From a checkpoint of a small transformer trained on Wikipedia.
Size: 14 layers, width 160, 2 heads of 64, MLP 320 GELU, vocabulary 9650, 4.15M parameters.
Training: a variant of Muon for these matrices, 330M tokens, 4646 steps.
MLP neurons of a small language model. Each row is named by its layer, matrix (up: input weights; down: output weights) and neuron, and shows model dimensions 0-127. Each number is 128 + 24 x the weight over its row's rms, rounded and kept within 0 to 255.
After each neuron's rows, "fires after" lists the tokens most often just before its 100 highest values on Wikipedia text that the model never trained on.

L5.up28 [160 103 116 131 110 126 146 115 111 112 159 122  87 171 117 141 115  97 133  92 133 100 103 139  80 127  94 153 138 197 130 127 135 170 138 139 135 150 151 104 124 126 135 154 103 134 105 119 129 155 104 132 136 182 128  87 132  90 119 117 149 112 169 135 145 147 141 125 143 139 107 129 154 123 121 131 126 172 180 156 139 161 115 140 152 139 101 137 102 154 115 135 151 147  94 122  95 104 150 147 119 108 144 134 107 127 118 113 146 154 124 144 113 118 142 161 126 133 184  89  61 137 154 179  98 117 151 145]
L5.down28 [123 157 113 157 144 130 109 128 131 153 112 137 120 125 109 139 194 113 123 138 176 154  95 137 162 134 107 100 152 104  92 108 139  78 128 144 110 125 146 100  93 130 158 100 144 130 137 109 123 102 156  87 106 177 148 150 121 126 101 106 143  97 155 109 119 132 137 155 123 142 113 130 169 155 144 147 161 139 132 128 116 178  92 120 142  72 149 130 144 113 137 122 124 122 127 129  91 116 109  46 142  97 125 133 159 124 140  91  89 129 174 101  97  99 150  97 167 119 143 163 120 167 136 147 160 107  94 124]
fires after: "3", "2", "1", "4", "6", "5"

L4.up300 [110  81 133 139 147 156 124 133  97  96 184 162 119 138 140 113 145 132  84 141 151 129 136 116 133 158 100 114 126  94  81 126 138 144 114 152 156 129 157 124 137 121 135 148 111 134 109 171 147 100 129 127 182 158 168 108 107 133 145 166 146 117 145 128 145 138 121 147 122 141 138 107  98  95 113 134  74 109 168 176 171 156 136 141 130 145 123  56  81 115 157  89 129 154 141  66 141 123 172 108 140 114 113 139 123 122 148 136 139  90 112 108 128 121 158 125  81 152  98 157 151 106 121 132 126 135 108 130]
L4.down300 [133 112 102 160 139 145 155 157 128  90 142 120 116 101 134 157 153 119  82 138 134  74 130 114 124 137 112 135 157 154 154 108 144 158 117 149 147 115  92 132 146 130  99 111 139 169 116 144 105  96 101  99 129 153 116 153  75 161 117 115  95 135 136 154 103 113 176 162 110 119 174 171 122 129 111 160 109 142 133 157 109 117 131  85 139  90 108 138 120 110 159 110 159 136 153  98 138 178 135 160 171  83 148  98 111 148 151 170  50 137 145 131 116 143 131 151 116 112 146 143  86 160 115  97 122 126 101 171]
fires after: " |", " /", "\n\n", "-", ")\n\n", "=="

L5.up80 [143 158 122  90 127 120 151 114 103 125 113 107 124 211 135 106 135 153 159 121 122 132 147 126 120 125 151 111 123 142 151 127 126  79 117 184 100 108 146  94 151 156 110  89  94 127 135 140 102 164 172 152 144 123 142 138 141 159 116 133 126 139 107  88 125 140 133 143 103 109 134 111 165 127  89 145 166 127 167 115 139 155 134 149 124 116  99 165  97 133 147 100 138 147 125 160 130  84 157 115 138 130 141 115 103 154 110 139 116 173  92 101 147  85 123 126 147 103 135 164 129 126 100  97 122 107 152 131]
L5.down80 [113 100 120 123 135 133  62  91 152 124 131 125 128  64 164 122 136 145 115 172 164 118 116 188 147 146 126 144 175  80 135  81 108 116 119  98 105 129 101 111 112 189 133 124 149 115 134 108 129 110  85 117 108 152 154 140 100 137 152 119 143 133 156 134  97 119 138 130 138 106 131 106 121 102 131 142 151 100  86 158 134 179 146 118 145 134 149 145 143 110 111 121 149 174 159 118 143 111 108 105 113  90 145 141 145 103 152 127 106 127 194  95 128 117 141 119 119 163 102 109 151 123 116  95 148 126 131 148]
fires after: " ", " |", ","

L10.up41 [144 132 140  46 110 138 112 153 149 161 102 134 139  70 140 177 132  99  86 157 162 152 132 131 104 152 115 151 138 192  98 154 109 102  93 149 144 124  87 125 151 142 123 173 109 118  63 139 103 108 127 137 125 120 135 107 135 115 133 149 139  96 148 147 142 140 163  96 122 127  63 150 123 110 124 107 105 131 131 130 110 143  94 140 125 107 117 124 120 109 144 123 139 101 144 121 137 101 143 130 100 117 145 173 120 122 131 121 118 121 112 117 165 145 153 154  92 100 170 165 155 135 140  88 144 126 104 136]
L10.down41 [123 118 107 142 127 138 157  84 123 107 152 112 140 141 120 146 124 129 115 170 107  65 120 127 131 114 133 123  97  59 132 114 102 121 138 130  91  97 180 128 154 127 133 121 125 144 168 116 125 152 135 112 154  86 153 149 106 132 146 103 105 137 155 143 107 134 115 164 124 102 154  82 134 120 124 153 134 126 138 144 113  95  90 111 131 153 110 136 109 172 131 121 145  96 100 139 136 146 147 105 146 136  90 113 211 164 143 112 131 126  71 113 117 147 123  83 122 133 119 186 121 130 137 104 157 169 145 126]
fires after: "0", "2", "4", " Apps", " |", "6"

L5.up262 [126 116 144 106 141 146 106 100 104 125 155 114 126 142 146 128 123 148 137 123 121 141 107 187  96 120 107 136 151 139  98 103  82 148 100 138 141 156 139 107  85 125 149 161  92 163 163 134 147 134 131 151 123  78 158 150 128  96 124 100 156 130 145 138  99 114 122 106 140 106  83 188 128 166  84 180 118 108 130 143 132 154 112  91 145 165 121 134 178  90 146 127 166  92 113 145 118 108  60 147 110 142 135 122 107 136 139 122 134 137 164 134 131 122 132  83 126 136 118 176  95 111 117 110 121 149 148 135]
L5.down262 [183 128 114 129 133  78 124 107 107 134 156 123 101 130 139 106  95 124 147 125  97  97 160 131 169  94 144 173 155 147 118 132 160 154 122 141 131 103 155 129 118 109 131  84  84 134 156 109 179 165 152 113 147 107 101 138 143 126 137 132 161 138  83 119 127 103 132 105  98 159  91 139 103  99 145 131 122 112 146 146 114 134 131 146 132 118 101 113  39 100 151 129 118 102 122 129 101 163 115 113 131 115 167 146 111 143 118 154 200 177 108 117 159 111 131 111  95 141 153 139 103 155 159 111 134 124 107 124]
fires after: "==", "\n\n", "-", ")\n\n", " |\n\n", " Area"

L11.up231 [146 106 138 142 117 147 133 142 115 115 165 110 103 151 144 179 120 144 110 132 151 105 149 176 115 113 129 141 111 146  72 110 113 115 118 113 116 125 115 151 134  76 120 144 134 165 121 119  85 125 132 133 127 110 130 145 141 104 122 124 116 112 100 104  99  98 153 103 104 138 136 149 158 123 139 111 112 193 143 130 140 165 126 108 144 183 135 145  91 150 104 133 133 124 199 103 143 163  78 139 161 125  80 120 133 132  88 101 124 178 137 143 122 108 117 130 155 126 178  88 123  93 117 170 132 117 137 143]
L11.down231 [119 122 125  96 135 128 108 160 173 160  99 152 122 118 138 150 148 124  97 149 149 100 142 107  83 155 164 108 131 120 157 111 168  89 163 102 118 163  88 149 144 159 111  82  97 138 117 122 139 174 117 103 158 121  93 135 172 166 157 123 135 102 122  87 137 102 157  84 103 103 186 150 133 116 154 106 139 133 135 155  99 185 101 112 134  92  84 145 142 140 144 111 118 124 129 148 118  93 111 159 132 149 125 120 126 113 132 150 134 130 140 122 127 118 133 173 136  96 113  99 118 121 140 137 102 129 150 162]
fires after: " ", "3", "2", "0", "4"

L4.up1 [158 130 125 100 117 134  91 159 152 166 113 121  61 133 163 133 151  69 126 111 113 173 151 135 102 124 163 126 135 172 143 101 140 148 152 152 118  76 139 130 103 147 160 126 109 136 125 161 147 143 131 151  85 144 123 165 146 108 149 127 125 163 124 146 138 125 130 130 143  75 126 123 152 127 110 151 118 144 157 143 133 159 119 133 153  49 125 123 110 121 143  95 142 143 135 158 112 158 106 142  81 125 136  75 129 163  95 100 138 103 128 106  74  84  89 149 143 141 123 130 114 124 145 163 135 113 150  87]
L4.down1 [132 160 135 136 153 132 103 126 117 124 137 136 118 125 156 109 119 133  95 112 123 164  88 157 180 145 150 106 144  82 159 132 132 123  69 125 100 130 131 115 134 128 193 126 122 111 129  89 136 120 112 121 152 164 111 115 129 142 124 103 163 103 128 153 151 128  91  98 143  90 151 141 145 150 113  86 167 159 146 131 123 155 131 104 141 133 116 175 132 125 143  79 123 147 107 106  91 105 147 102 162 110 118 112 158 127 130 157 130 122 123 133 175 153 134 117 101  93 169 152 114 115 107 166 126 117 117 166]
fires after: "1", " in", " ", "2"

L10.up15 [137 136 145  96  96  90 143 111 137 145 117 153 149  93 128  93 157 123  89  76 108 131 119 133 160 133 127 152 109 154 121 123 172 126 181 145 147  63 118 118 134 133 150 113  85 107  89 171 154 129 150 139 108  98 131 102  87 116 125 102 144 127 142 128 140 145 102 153  75 138 120 125 156  95 151 114 103 154 151 133 146 133 131 124  91 145 164 153 144 132 119 174 141  94 100 146 115 148 155 176 134 134 142 112 135 124 136 138 147  97 106 112 118 177 115 116 110  93 121 142 176 159 144 104 142 114 143 156]
L10.down15 [120 116 155 156 113 116 111  96 134 160 160 125 135 109 115 121 120 149 161  90 127 121 104 152 125 124 136 119 132 124 139  98 148  88 135 143 118 108 135 123 153  99 145 111 119 165 102 111 111 125 118 120  60  68  86 118 114 154 123  80 118 138 114 136 130 118 131 166 157 109 124 153 125 131 160 146 148 209 124 106 130 108 137 122 150 196 143 154 149 118 125 103 125  85  99 129 135 176 120 130  66 147 104 125 181 143 146 125 144 115  72 135 154 128 122 135  87 151 123 134 171 103 100 101 122 115 154 126]
fires after: "2", ".", " C"

L5.up40 [126 119 157  91 100 121 131 113  74 157 122 125 106 163 126 165 136 109 130 137 119 163 162 110 176 162 116  97  81 108  93 117 195 145 153 123 126 112 148 106 137 140 177 126 177 147 157 126 157 147 128 178 136 144 161 130 134 104 153 126 146 141 132 150 121  95 141 130  74 140 125 189 150  90 109 164 144 121 147 143 112 144  91 131 156 113 139 141  99 101 129 125 118 106 124 154 123 143 146 129 182 109 123  86  82 126 117 119 141 108  94 131 132  98  82  85 150 125 141 125 161 114 110 142 116 134 150 135]
L5.down40 [136 123 120 126 183 110 158 110 184 134 159 143 139  80 125 126 137 150 101 140 121 109 162 157 135 143 127 114 109 163 139 110 175 106 121  90 106 124 141 119 134 144 110 203 107 132 153 112 138 159  67  89  98 124 116  94 112 136 138 111 144 125 115 126 148 157 138 127 119 166 136 179  81  86 111 170 144 162 133 102 153  99 168 102 120 149 123 122 120 155 103 146 114 124 128 105 145 147 106 106  69 118 146 113 138 103 165 103 150 133 146  96 154 147 102 139 132 143 148 110 137 131  92 184 118 108 109 140]
fires after: " ", " (", " b", " l", "L"

L6.up55 [153 117  63 114 130  99  90 121 156 122 176 129 168  98 134 138 118 124 109 121 150 137 115  92 132 179 158 114 115 157 149 119 159  95 176  91 139 146 128 114 108 179 130 134 105 114 120 128 115  82 137 122 115 149 120 176 192  82 123  56 115 150 134 132 127 141 142 131 125  93 133 117 135 126 119 112 127 142  96 123 169 155 104 131 115 108 111 130 108 126 111 111 143 148 124 182 110 128 124 159 123 142 166 108 133 147 101 113 147 157 155 138 136 107 134  96 140 117 128 115 148 117 103 138 139 140 166 127]
L6.down55 [122 140  63 146 149 156 106 107 127 152  91 107 135 113 144 117  87 119 108 105 154 119  80 153 166 170 137 113 136  98 139 164  86 110 125 157 132 118 111 122 102 155 126 124 107 119 111  97 144 142  90 109 145 116 163 166 132 140 129 139 128  99 130 185 139  88  89 116 135 130 120 128 141 146 168 128 171 147 157 104  85 173 149 108 110 105 125  84 142 169 119 113 139 111 112 140 137 153  91 118 151 112 100 133 175 166 100 138 132 139 141 102 124 105  90 118 147 101 131 210 156 134 130 139 143 129  83 154]
fires after: " in", " In", " ", " June", "In", " May"

L6.up111 [114 110 126 110 135  70 140 120 107 144 120 100 153 176  99 139 157 138  95 101  98  96  82 129 151 172 117 135 123 184 115 124 186 101 143 137 160 162 142  89 140 106 107 134 151 118 106 128 134 166 120 125 159 125 133 127 148 118 115 146  98 155  87 107 107 146 161 120 119 126 105 122 131 118  94 155 127 167 123 102 113  95 133  90 171 107 104 135 117 180  88 140 156 113 126 142 104 117 166 158 111 137 111 137 161  96 124 147 150 140 110 164 142 115  97 134  88 137 172 146  96 169 129 122 137 140 129 116]
L6.down111 [126 142 200 162  82 120  73 119 146 136 133 122 153 123 150 107 139 128 126 169 136 131 119 136 114 134 154 155 130 106 142 153 153 118 102  95 114 126 119 113 115 142 139 140 142 119 136 112 143 127 143 137 118 137 125  99 165 101  97 111 135 118 127 133 132  89 143 118 183 132  94 177 132 140 105 155 131  91 153  97 151 124 105 127 111 143 122 107 137 103  98 116 110 129  90  94 160 199  69 144 131 107 121 137 147 112  81  95 104  86 153 134 158  95 120 158 117 132 143 163 136 138  99  97  90 105 145 160]
fires after: " (", " \"", "==", " www", " un"

L8.up290 [105 131 139 113 106  73 147 163 119 160 127 132 152 180 145  93 130 141 119 129 107 109 136 138 136 174 115 129 136 148 140 129 153 104 108 136 134 132 145 145 127 140 154 120 146 114  89 148 133 103 114 133 161 164 118 147 158 134 138  99 140 143 132 138 104 107 133 103 137  88 118  97 106 148 110 126 130 130 169  88 131 120  73 128 120 117 155 132 121 161 135 125 129  76 132 149  99 146 131 146  94 121 110 106 132 150 137  84 123 155 110 105 137 101 157 154 105 147 131 112 137 148  90 126 114 111 125 147]
L8.down290 [107 137 144 135 124 158  96 131  70  82 181 120 112 112 108 181 112 119 105 126 114 139  98 106 151 108 145 108 121 166 121 158 139 118  53 105 117 126 144 119 133 145 149  97 111 122 140 126 103 126 138 123 132 112 177 137 145 122 125 119 124 147 155 145 101 120 148 127 100 121 188 131 106  88 107 104 119 129 130 124 147 155 141 131 108 152 166 126 144 111 111 159 146 157 122 155 120 112 126 105 135 108 171 104 184 119 186 132  86  68 134 123 154 103 144 102 113 156 110 152 132 130  93 136 115 138 127 151]
fires after: " ", "1", "2", " (", "4", " t"

L6.up256 [130  96 104 125 157 104 126 130 100 111 116 121 144 127 129 124 114  95  98 154  90 165 111 109 137 123 113 140 115 114 125 108 145 130 173 108 143 146 127 105 116  68 143  83 141 130 133 111  92 123 167 167 140 123 134 168 165 130 115 128 143 151 112  99 150  92  98 139  92 101 124 118 120 112 136 117 149  92 140  96 123 113 128 122 157 129 137 172  76 115 151 123 151 111  99 109 113 164 179  87 117 140 162  97 137 115 125 135 147 154 152 103 143 116 115  85  99 133 143 130 128 106 109 165 167 119 171 160]
L6.down256 [145 128 114 172 109 146 108 115 166 113 152 143 118 131 127 126  96 110 141 140 176 130 115 113 122 121 129 134 140 106 123 112 111 168 110 101 173  68 108 118 112 128 129 151 130 124 105 106  92 103 112 101 108 122 151 130  83 149 123 126 168 104 114 100 117  83 128 145 130 178  97 166 130 128 158 142 196 122 171 143 132 149 150 109 144 138 147 137 117 157 121 144 146 129 110 148 118 150 101 141  57 141 157 175 144 140 124  93 145 109 150 165 123 150 107 111 133 102  87 141 140 115 144 137 174  71 131 134]
fires after: " ", " (", "\n", ","

L4.up193 [124 125  88 111 179 102 140 140  85 108 100 104 151 211 117 141 131 171 130 140 166 119 105 154 128 152 146 146 100 129 118 123 165 118 128  99  91 152 141  97 131 127 111 135 107 132 102 101  76 148  89 123 127 111 136 134 143 155 107 169 128 102 195 156 169 142 114 122 114 160 118 132 145 132  91 109 124 125 132 109 126 147  90 140 146 139 153 140 126 117  98 145 156 135 110 131 134  96 124 126 134 125 127 114 111 150 162 108 140 145 110 112 108 128 100 143 144 120 132 154 128  60 107  93 134 160 131 143]
L4.down193 [ 99 142 122 127  78  89 109  81 128 150 131 139 159 146 173 118 136 152 116 158 122 115 112 133 131 116 142 121 103 147 140 140 115 147 100 103  91 129 144 162 106 127 143  98 127 147 118 145 124 170 113 120 135 150 141 126 140 110 127  85  93 153 138 113  87 140 163  99 115 107 135 148 111  84  70 137 101 160 119 110 115  75 108 124 159 136 146 132  99 171 115 113 116 157 172 172 136 148 116 137  90 101 132 107 125 114 109  97 159 114 183 128 163 167 145 145 117 119 119 133 123 155 122 128 115  98 127 180]
fires after: " (", " |", " \"", " —", "\n", "1"

L6.up244 [ 98 186 118 114 101 150 114 126 182 145 106 194 157 140  68 137 142 161 108 111 111 154 135 110 130  99 117 122 122  96 126 129 113 143 100 110 103 115 135 135 119 117 121 147 124 132 140 134 122 122 176 135 163  77 118 114 133 136 136 167 156  76 169 151  98  95 112 156 120 123  91  96 134 119 144 116 101 134  88 154 150 148 105 119 140 156 122 114  98 108 151  78 143 175 129 109 146 148 133 156 150 108 102 113 126 140 148 127 128 125 113  92 131 150 155 124 132 122 117 139 117 143 129 122 153 134 109 147]
L6.down244 [115 184 148 104 131 134 145  86 107  77 115 114 117 122 136 153  99 137 126 100  88 127  96 149 122 129 133 140 134 137 173  97 172  66 135  99 151 148 125 125 125 126 137  81 121 133 173 122 131 129 118 148  80 154 127 131 134 141 159 145 120 194 137 113 142  97 114 129 133 120 137 117  92 139 167 141 125 139 118 141 137 160 110 131 143  77 141  94 153 107 144 119 123 124 182  87 110 113 134 170 131 101 163 126  83 162 159 127 133 134 136  84 108 148 130  84 110 151 166 123 175 143 127 113 144 129 160 127]
fires after: "^{", " was", "+", " were", " House", " be"

L6.up86 [112 128 123 129 116 154 120 126 114  81  91 111 137 116 130 133 172 118 129 149 160 146  94 164  86 137 114  90  84 148 149 116 133 131  63 129  92 150 174 122 149 138 136 124 110 177 110 157 115 125 142 155 173 103 124  93 118 168 128 153 150 132 108 126 145 131 143 111 167 155 138 126 140 111  97 144 150 151 177 137 117 153 124 130 138 110 117 161 138 139 138 148 142 139 148 126 129 108 137 120 108 142 124 119 114 129 130 129  95 102 132 148 139  93 151 118 100 137 127 139  83 104 148 144 104 106 126 124]
L6.down86 [126 102 113 117 137  98 139 120  80 168 108  98 100 161 143 114  97 106 138 167 147 126 141 122 151 103 163 151 142 167 118 124 178 177 139 147 114 117 113 104 134 124 124 122 159 116 125 108 148 110 144 104 111 166 149 157 137  99 140 131  87 178 146  99 108 112 129 168 140 113  41 114 117  98 127 117 146 141 140  93 140 119  86 135 160 120 153 140 113 146  71 146 166 132  96 117 133 113 143 118 120 123 153 133 107 120 115 148 170 153 122 101 123  74 134 170 140 107 150 146 133 128 167  91 132 163 143 124]
fires after: ".", ".\n\n", " |\n\n", ")\n\n", " ===\n", ".\n"

L8.up96 [ 88 101 148  89 130 140 112  73 100 121 136 118 136 140 101 141 136 109 133 139 163 153  99 127 125 143 116  96 116 176 149 111 115 159 119 160 128 118 110 162  99 128 168 139  93 129 167 174  88 116 101  85 111 112 140 135 149 151 136 150 142  84 105 130 143 120 150 142 153 107 146  87 143 103 157 123  99 120 125 150 130 163 126 137 100 153 147 108 190  98 139 146 150 117 103 156 113 160 127 150 140 104  93 123 148 115 116  87 118  95 106  89  94  67 152 174 117 107  98  94 129 130 115 117 118  93 140 132]
L8.down96 [132  96 122 118 118 137 101  80  83 168  91 127 123 113 118 115  94 100 118 155 132 117 124  99 108 133  99 113  99 104  86 123 139 118 107 151 116 122 116 127 136 121 164 107  68 116 153 142 158  94 122 125 130 143 131 118 118 154 135 104 122 163  99 134 100 158 104 160 137 138 134 131 164 129 144 117 125 169 105 147 144 145 100 161 105 158 163 122 147 119 141 130 135 156 148 146 147 161 143 129  59 120 111 101 233 124 108 102 151 146 131 121 126 143 125 118 128  95 124 102 162 115 118 160 122 149 120 158]
fires after: "0", "6", "7", ".", "1"

L5.up188 [132 126 148 153 116  98 157 131 100 117 158 114  98 181 149 117 167 108 104 137 149 107 100 160  76 133 100 120 121 117 113 125 134 129 180 120 166 180 153 102  70 108 132 104 166 123 116 141  96 115 125 151 102 147 134 131 170  99  82 118 120 120 163 128 109 140 112 146 138 144 131 130 161 122 112 137 137 129 109 132 140 171 111 112 188 109 111 135 113 166 135 129 140 117 109  92 120 115 156 116 151 151 137 147 140 109 130 116 172 146  90 114 141  83 129 128 114 154 113 124 119  87 118 106  76 130 121 130]
L5.down188 [135 153  92 139  97 110 111 151 129  86 125 144 130 152  92 118 102 134 125  97 118 151 125  84 144 119 125 114 102 111 147 108 147 119 108 128 138 149 149 125 122 125 153 120 106 109 123 117 110 168 168 147 160 119 131 132 162 134 109  73 132 162  63 106 118 143 135 119 137  97 111 108 101 116 150 125 148 175 152 140 144 141 142 152 165 102 107 161 139 157 110 101 155 123 164 155 130 112 150 149 160 136 126 133 128 155 125  67 146 110 181 156 116 120 127 105 142 110 162 136 114 174  92 155  80 118 131 136]
fires after: " ", " (", "1", " $"

L2.up202 [196 118 163  94 124  90 125 136 142 144  90 140 120 174 153 101 142 108 127 102 101 110 122  98 122 133 143 132 118 113 115  98 152  99 145 136 154 139 156 100  99 146 142 123 119 140 139 129 133 151  93 161 139 129 149 107 136  79 205 123 127 135 152 153 172 131  89  81 116 177 128 178  95 133 134 122 156 103 138 103 145 121  97 100  85 108 100 128 121 114 121 145 139 117 158 143  96 149 153  98 143 131 147  92 118 101 126 106 130 147 136 100 155  79 121 118 122 124 125 136 118  78 124 158 138 155 121  74]
L2.down202 [143 134 157 115 123  97 151 153 124 124 141 163 121 118 165 171 137  89 133 163 112 128 113 114 134 132 149 160 181  68 143  96 156  96 124 135 138 118 132 111 129 127 124 163 144 108 120  93  79 152 123  84 112 126 123 107  99 160 131  94 150 175 141 116  80 111 141 140 115 148 119 165 130 149 163  90 139 185 133 143 140 128 122  84 155  93 127 159 159 132 118 107  98 146 163  95 124 144 139 141 125  90 165 109 132 113 181 157 113 167 145 130 127 109 100 125 111 143 144 101 118  97 126 111 147 100 132 113]
fires after: " |", " ", " Set"

L6.up171 [129 114 152 121 126 144 133 119 132 138 105 139  86 157 154 128 152 166 139 113 108 100 135 124 138 140 170  98 121 176 110 114 143 136 102 132 177 107 139 155 102  96 123 168 105 133 115 127 102 169 122 109 110 148 154  97 138 109 110 137 152 122 152 161 153 119  87 117 115 110 124 135 154  98 132 153 179 139  99 101  93 172  97 150 130 151 141 122 108 153 121 124 177 142 132 120  78 155 129 151 154  83 102 103  97  84 112 124 102 121 131 122 154 135 134 113 174 147 132 136 122 126 131 169 163 165 164 126]
L6.down171 [ 94 166 153 127 143 142 152 144  98 124 120 133 124 118 125 139 119 158 115 143 115 134 148 170 128 107 138 109 117  90 153 141 161 107 134 122 127 123 108 164 182 150 121 129 109 130 136 173 127 148 153 125 137 102 111 114 150 129 145 159 143 132 118  63 141 101 152 123 123 116 117 105 119 182 156 131 145 121 150 148 122 106  80 139 118  77 148 135 137 120 101 130 120 134 129 102  75 185 126 134 135 151 168 152 137 113 146 148 138 107 125 134 116 144 100  79 182 166 135  79 122 132 129 138 135 129  93  97]
fires after: " was", " (", "-", " were"

L2.up23 [116 109 149 100 130 153 147 115 117 109 116 135  98 132 102 115 147 166 134 133 146 104 137 132 123 163  88  87 123 145 104 132 103 126 158 168  96 129 154 136 131 101 109 114 137 153 116  83 123  98 134 140 174 136 128 141 122 103 112 167 148 158 122 157 151 131 142 125 128  94 120 158 144 163 128  93 137 111  77 120 139 159 153 155 140 120  93 165  75 100 101  91 144 109 144 154 137 110  96 109 186 176  94 101 134  99 120 137  83 131 153  80 151 162 117 103  98  93 141 127 137 130 115 148 144 146 157 124]
L2.down23 [166 153 121 149 139 103 130 210 129  98 124 137 112 114 120 179 145 141 119 140 129 123 130 160 129  68 116 113 109 155 132 161 155  94 110 125 130 135 117 146 112 103 142 184 167  97 102 122 139 104 122 106 126 129  90 108 138 131 119  88 168  85 155 104 134 152 114 111 131 137 110 111 112 163 157 121 128 151 163 161 105 127  73 109  89 124 129 141 165 112 122 111  96 132 152 134 148 127 125 156 163  82 137 122 104  91 135 165  90 110 122 115  93 163 131 139 121 113 135  93 117 140 129 127 113 134 125 129]
fires after: "2", "8", "3", "5", "9"

L2.up241 [130 168 146 121 102 122 113 159 136 105 126 112 110 169  87 172 139 101 126 145 174 119 122 142 135 175 117 119  97 120 122 176 143 136 151 140 129 114 186 154 112 108 124 145 127 142 155 152 119 129 117 154 116 129 127 127 147 120  97 137 125 120 198 148 178 142 127 159 134 103 105 150 111 152 128 135 115 111 115 149 127 138 105 154 165 192 121 139 124 116 125 146 166 106 141 115 105 135 172 113 126  94  80 160 138 132 122  74 143 113  99 113 129 121 138  79 140 120 164  75  90  97 105 109 115 155 103 102]
L2.down241 [141 125  81 175 111 114  91 129  61 176 156 129 126 155 147 100 140 106 145 121 107  90 155 126 126 115 127 124 139 114 124 107 103 174 104 117  91 150 110 142 134 134  76 131 122 111 113 189 132 154  94 123 119 121  46 135 104 118 174 113 168 120 122 112  95 132 142 107 126 132 134 125 127 101 130 155 133 133 132 103 104 135 148 155 172 123 164 131 120 159 131 103 130 113 116 155 127 151 137 129  86 141 154 154 119  99 129  97 134 121  81 139 127 158 147 110 188 123 125 126 109  98 135 141 103 151 132 138]
fires after: " |", "0", "1", "2", "3"

L4.up196 [124 170 154 130  98 172 110 165 110 152  76 134  90 147 172 133 148 103 134 133 178 133 129 157  65 134  84 104 163 160 142 156 128 127 123 150 145 125 144 108 119 100 115 119 133  79 163 109 127 123 101 121 160 111 134 110 153 112  82 115  98 109 139 152 138 117 131 125 147  62 151 131 166 113 156  98 136 131 108 121  92 108 162 128 148 119 139 146 137 114 152 157 134 149 158 176  88 111 171 168 112 142 123  95 122 153  97 103 113 127 139 158 147 129 107 123  77 133 132 149 101 135 138 131  94 124 165  94]
L4.down196 [109 116 109 148  91 154 129 134 125  97 124 145 118 167 121 117 114 105 121 158 135 124 110  83 149 122 108 112 180 120 110 105 113 140 118 100 160 104 145 140 111 166 109 140 103 100 152 141 182 116 140 114 111 175 115 146 140  95 122  83 129 159 108 143 109  98  88 150 132 133 159 108 164 128 145 151 115 131 133 140 118 163 137 103 119  72 115 147 150 151 146  96 129 165  85 171  81 121 115 115 146 125  92 157  97 132 121 138 112 146 148 118 105 175  74 113 135 122 138 158 122 145 142 158 126 133 104 163]
fires after: "1", "2"

L6.up196 [149 111 127 171 137 138 137 142 133 121 147 106 113 126 122 130 133 110 117 150 134 159  78 136  97 160  74  83 140 128 124 125 151 138 142 135 101 112 110 116 118 142  58  87 137 140  96 116 128  89 138 129 153 139 134 152 116 139 144 172  83 145 117 113 144 129 149 164 159 123 133 131  86  96 144 133  96 116 165 124 143 143  90 139 123 148 101 123 156 162 131 142 190 134 145 130 130 139 117 182 164 171  51 107 152 115 140 113 109 119 131 137 141 147 131 122  99 136 161 106 126 117 137  95 102 134 134 115]
L6.down196 [135 154 144 116 148 137 137 114  97 124 175 132 104 131 126 149 137 140 162  53 126 120  78 159 137 106 109 104 126 107 135 110 162 111  85 132 150 135 124 164 110 121 112 100 119  81 120 120 132 159  74 117 134 138 119 134 147 111 179  86 142 168 133 119  84 149 104 156 139 100 136 125  69 168  99 146 139 149 180  94 116 125 133 118 108 135 122 181 123 164 162 144  98 130 126  94 117 114 169 130 134 156 138  88 129 167 118 173 149 115 106 124 132 139 155 110 152 138 126 127 130 139 169 147 121 121 131 122]
fires after: " ", "2", "1", "5", " |", ":"

L5.up146 [103 125 154 131 144  82 132 156  93  95 145 113 173 179 148 136 177 150 122 117 106 112 102 133 176 131 141 139 170 142 116 131 131  79 118 126 162 128 133  85 121  85 161 118 126 131  88 141 113 156 128 160 104 132 138 136 143 146 155 163 125 142  98 150 137 114  86  86 125 105 113 148 148  70 100 146 129 115 106 130 125 111  97 125 150 151 120 124 136 143 108 114 182 148 133 174 162 119 142 141 161  95 167 148 115 124 120  98 134 141 130 109 110 124 129 123 103 125 105 152 118 140  96 106 147 149 117 100]
L5.down146 [109 176 125  88 148 108  85 126 137 134 123 117 158 147 151 101 157 124  92 140 164  56 133 136 120 119 119 163 163 102 147 120 113 130 105  94 144 120  70 147 176 160 158 104  80  95 109 129 144 128 123 129 131 141 155 110 133  94 113  98 128 148 102 155 156 140 148 109 158 104 163 130 127 137  73 145  97 133 121 151 112 147 126 133 112 136 107 110 112 105 152 122 128 119 125 174 118 141 124 115 109 112 125 122 145  97 130 122 121 136 165 163 105 120 117 146 113 146 112 136 140 169 111 120 164 170 104 101]
fires after: " (", " \"", "==", "===", " =\n\n"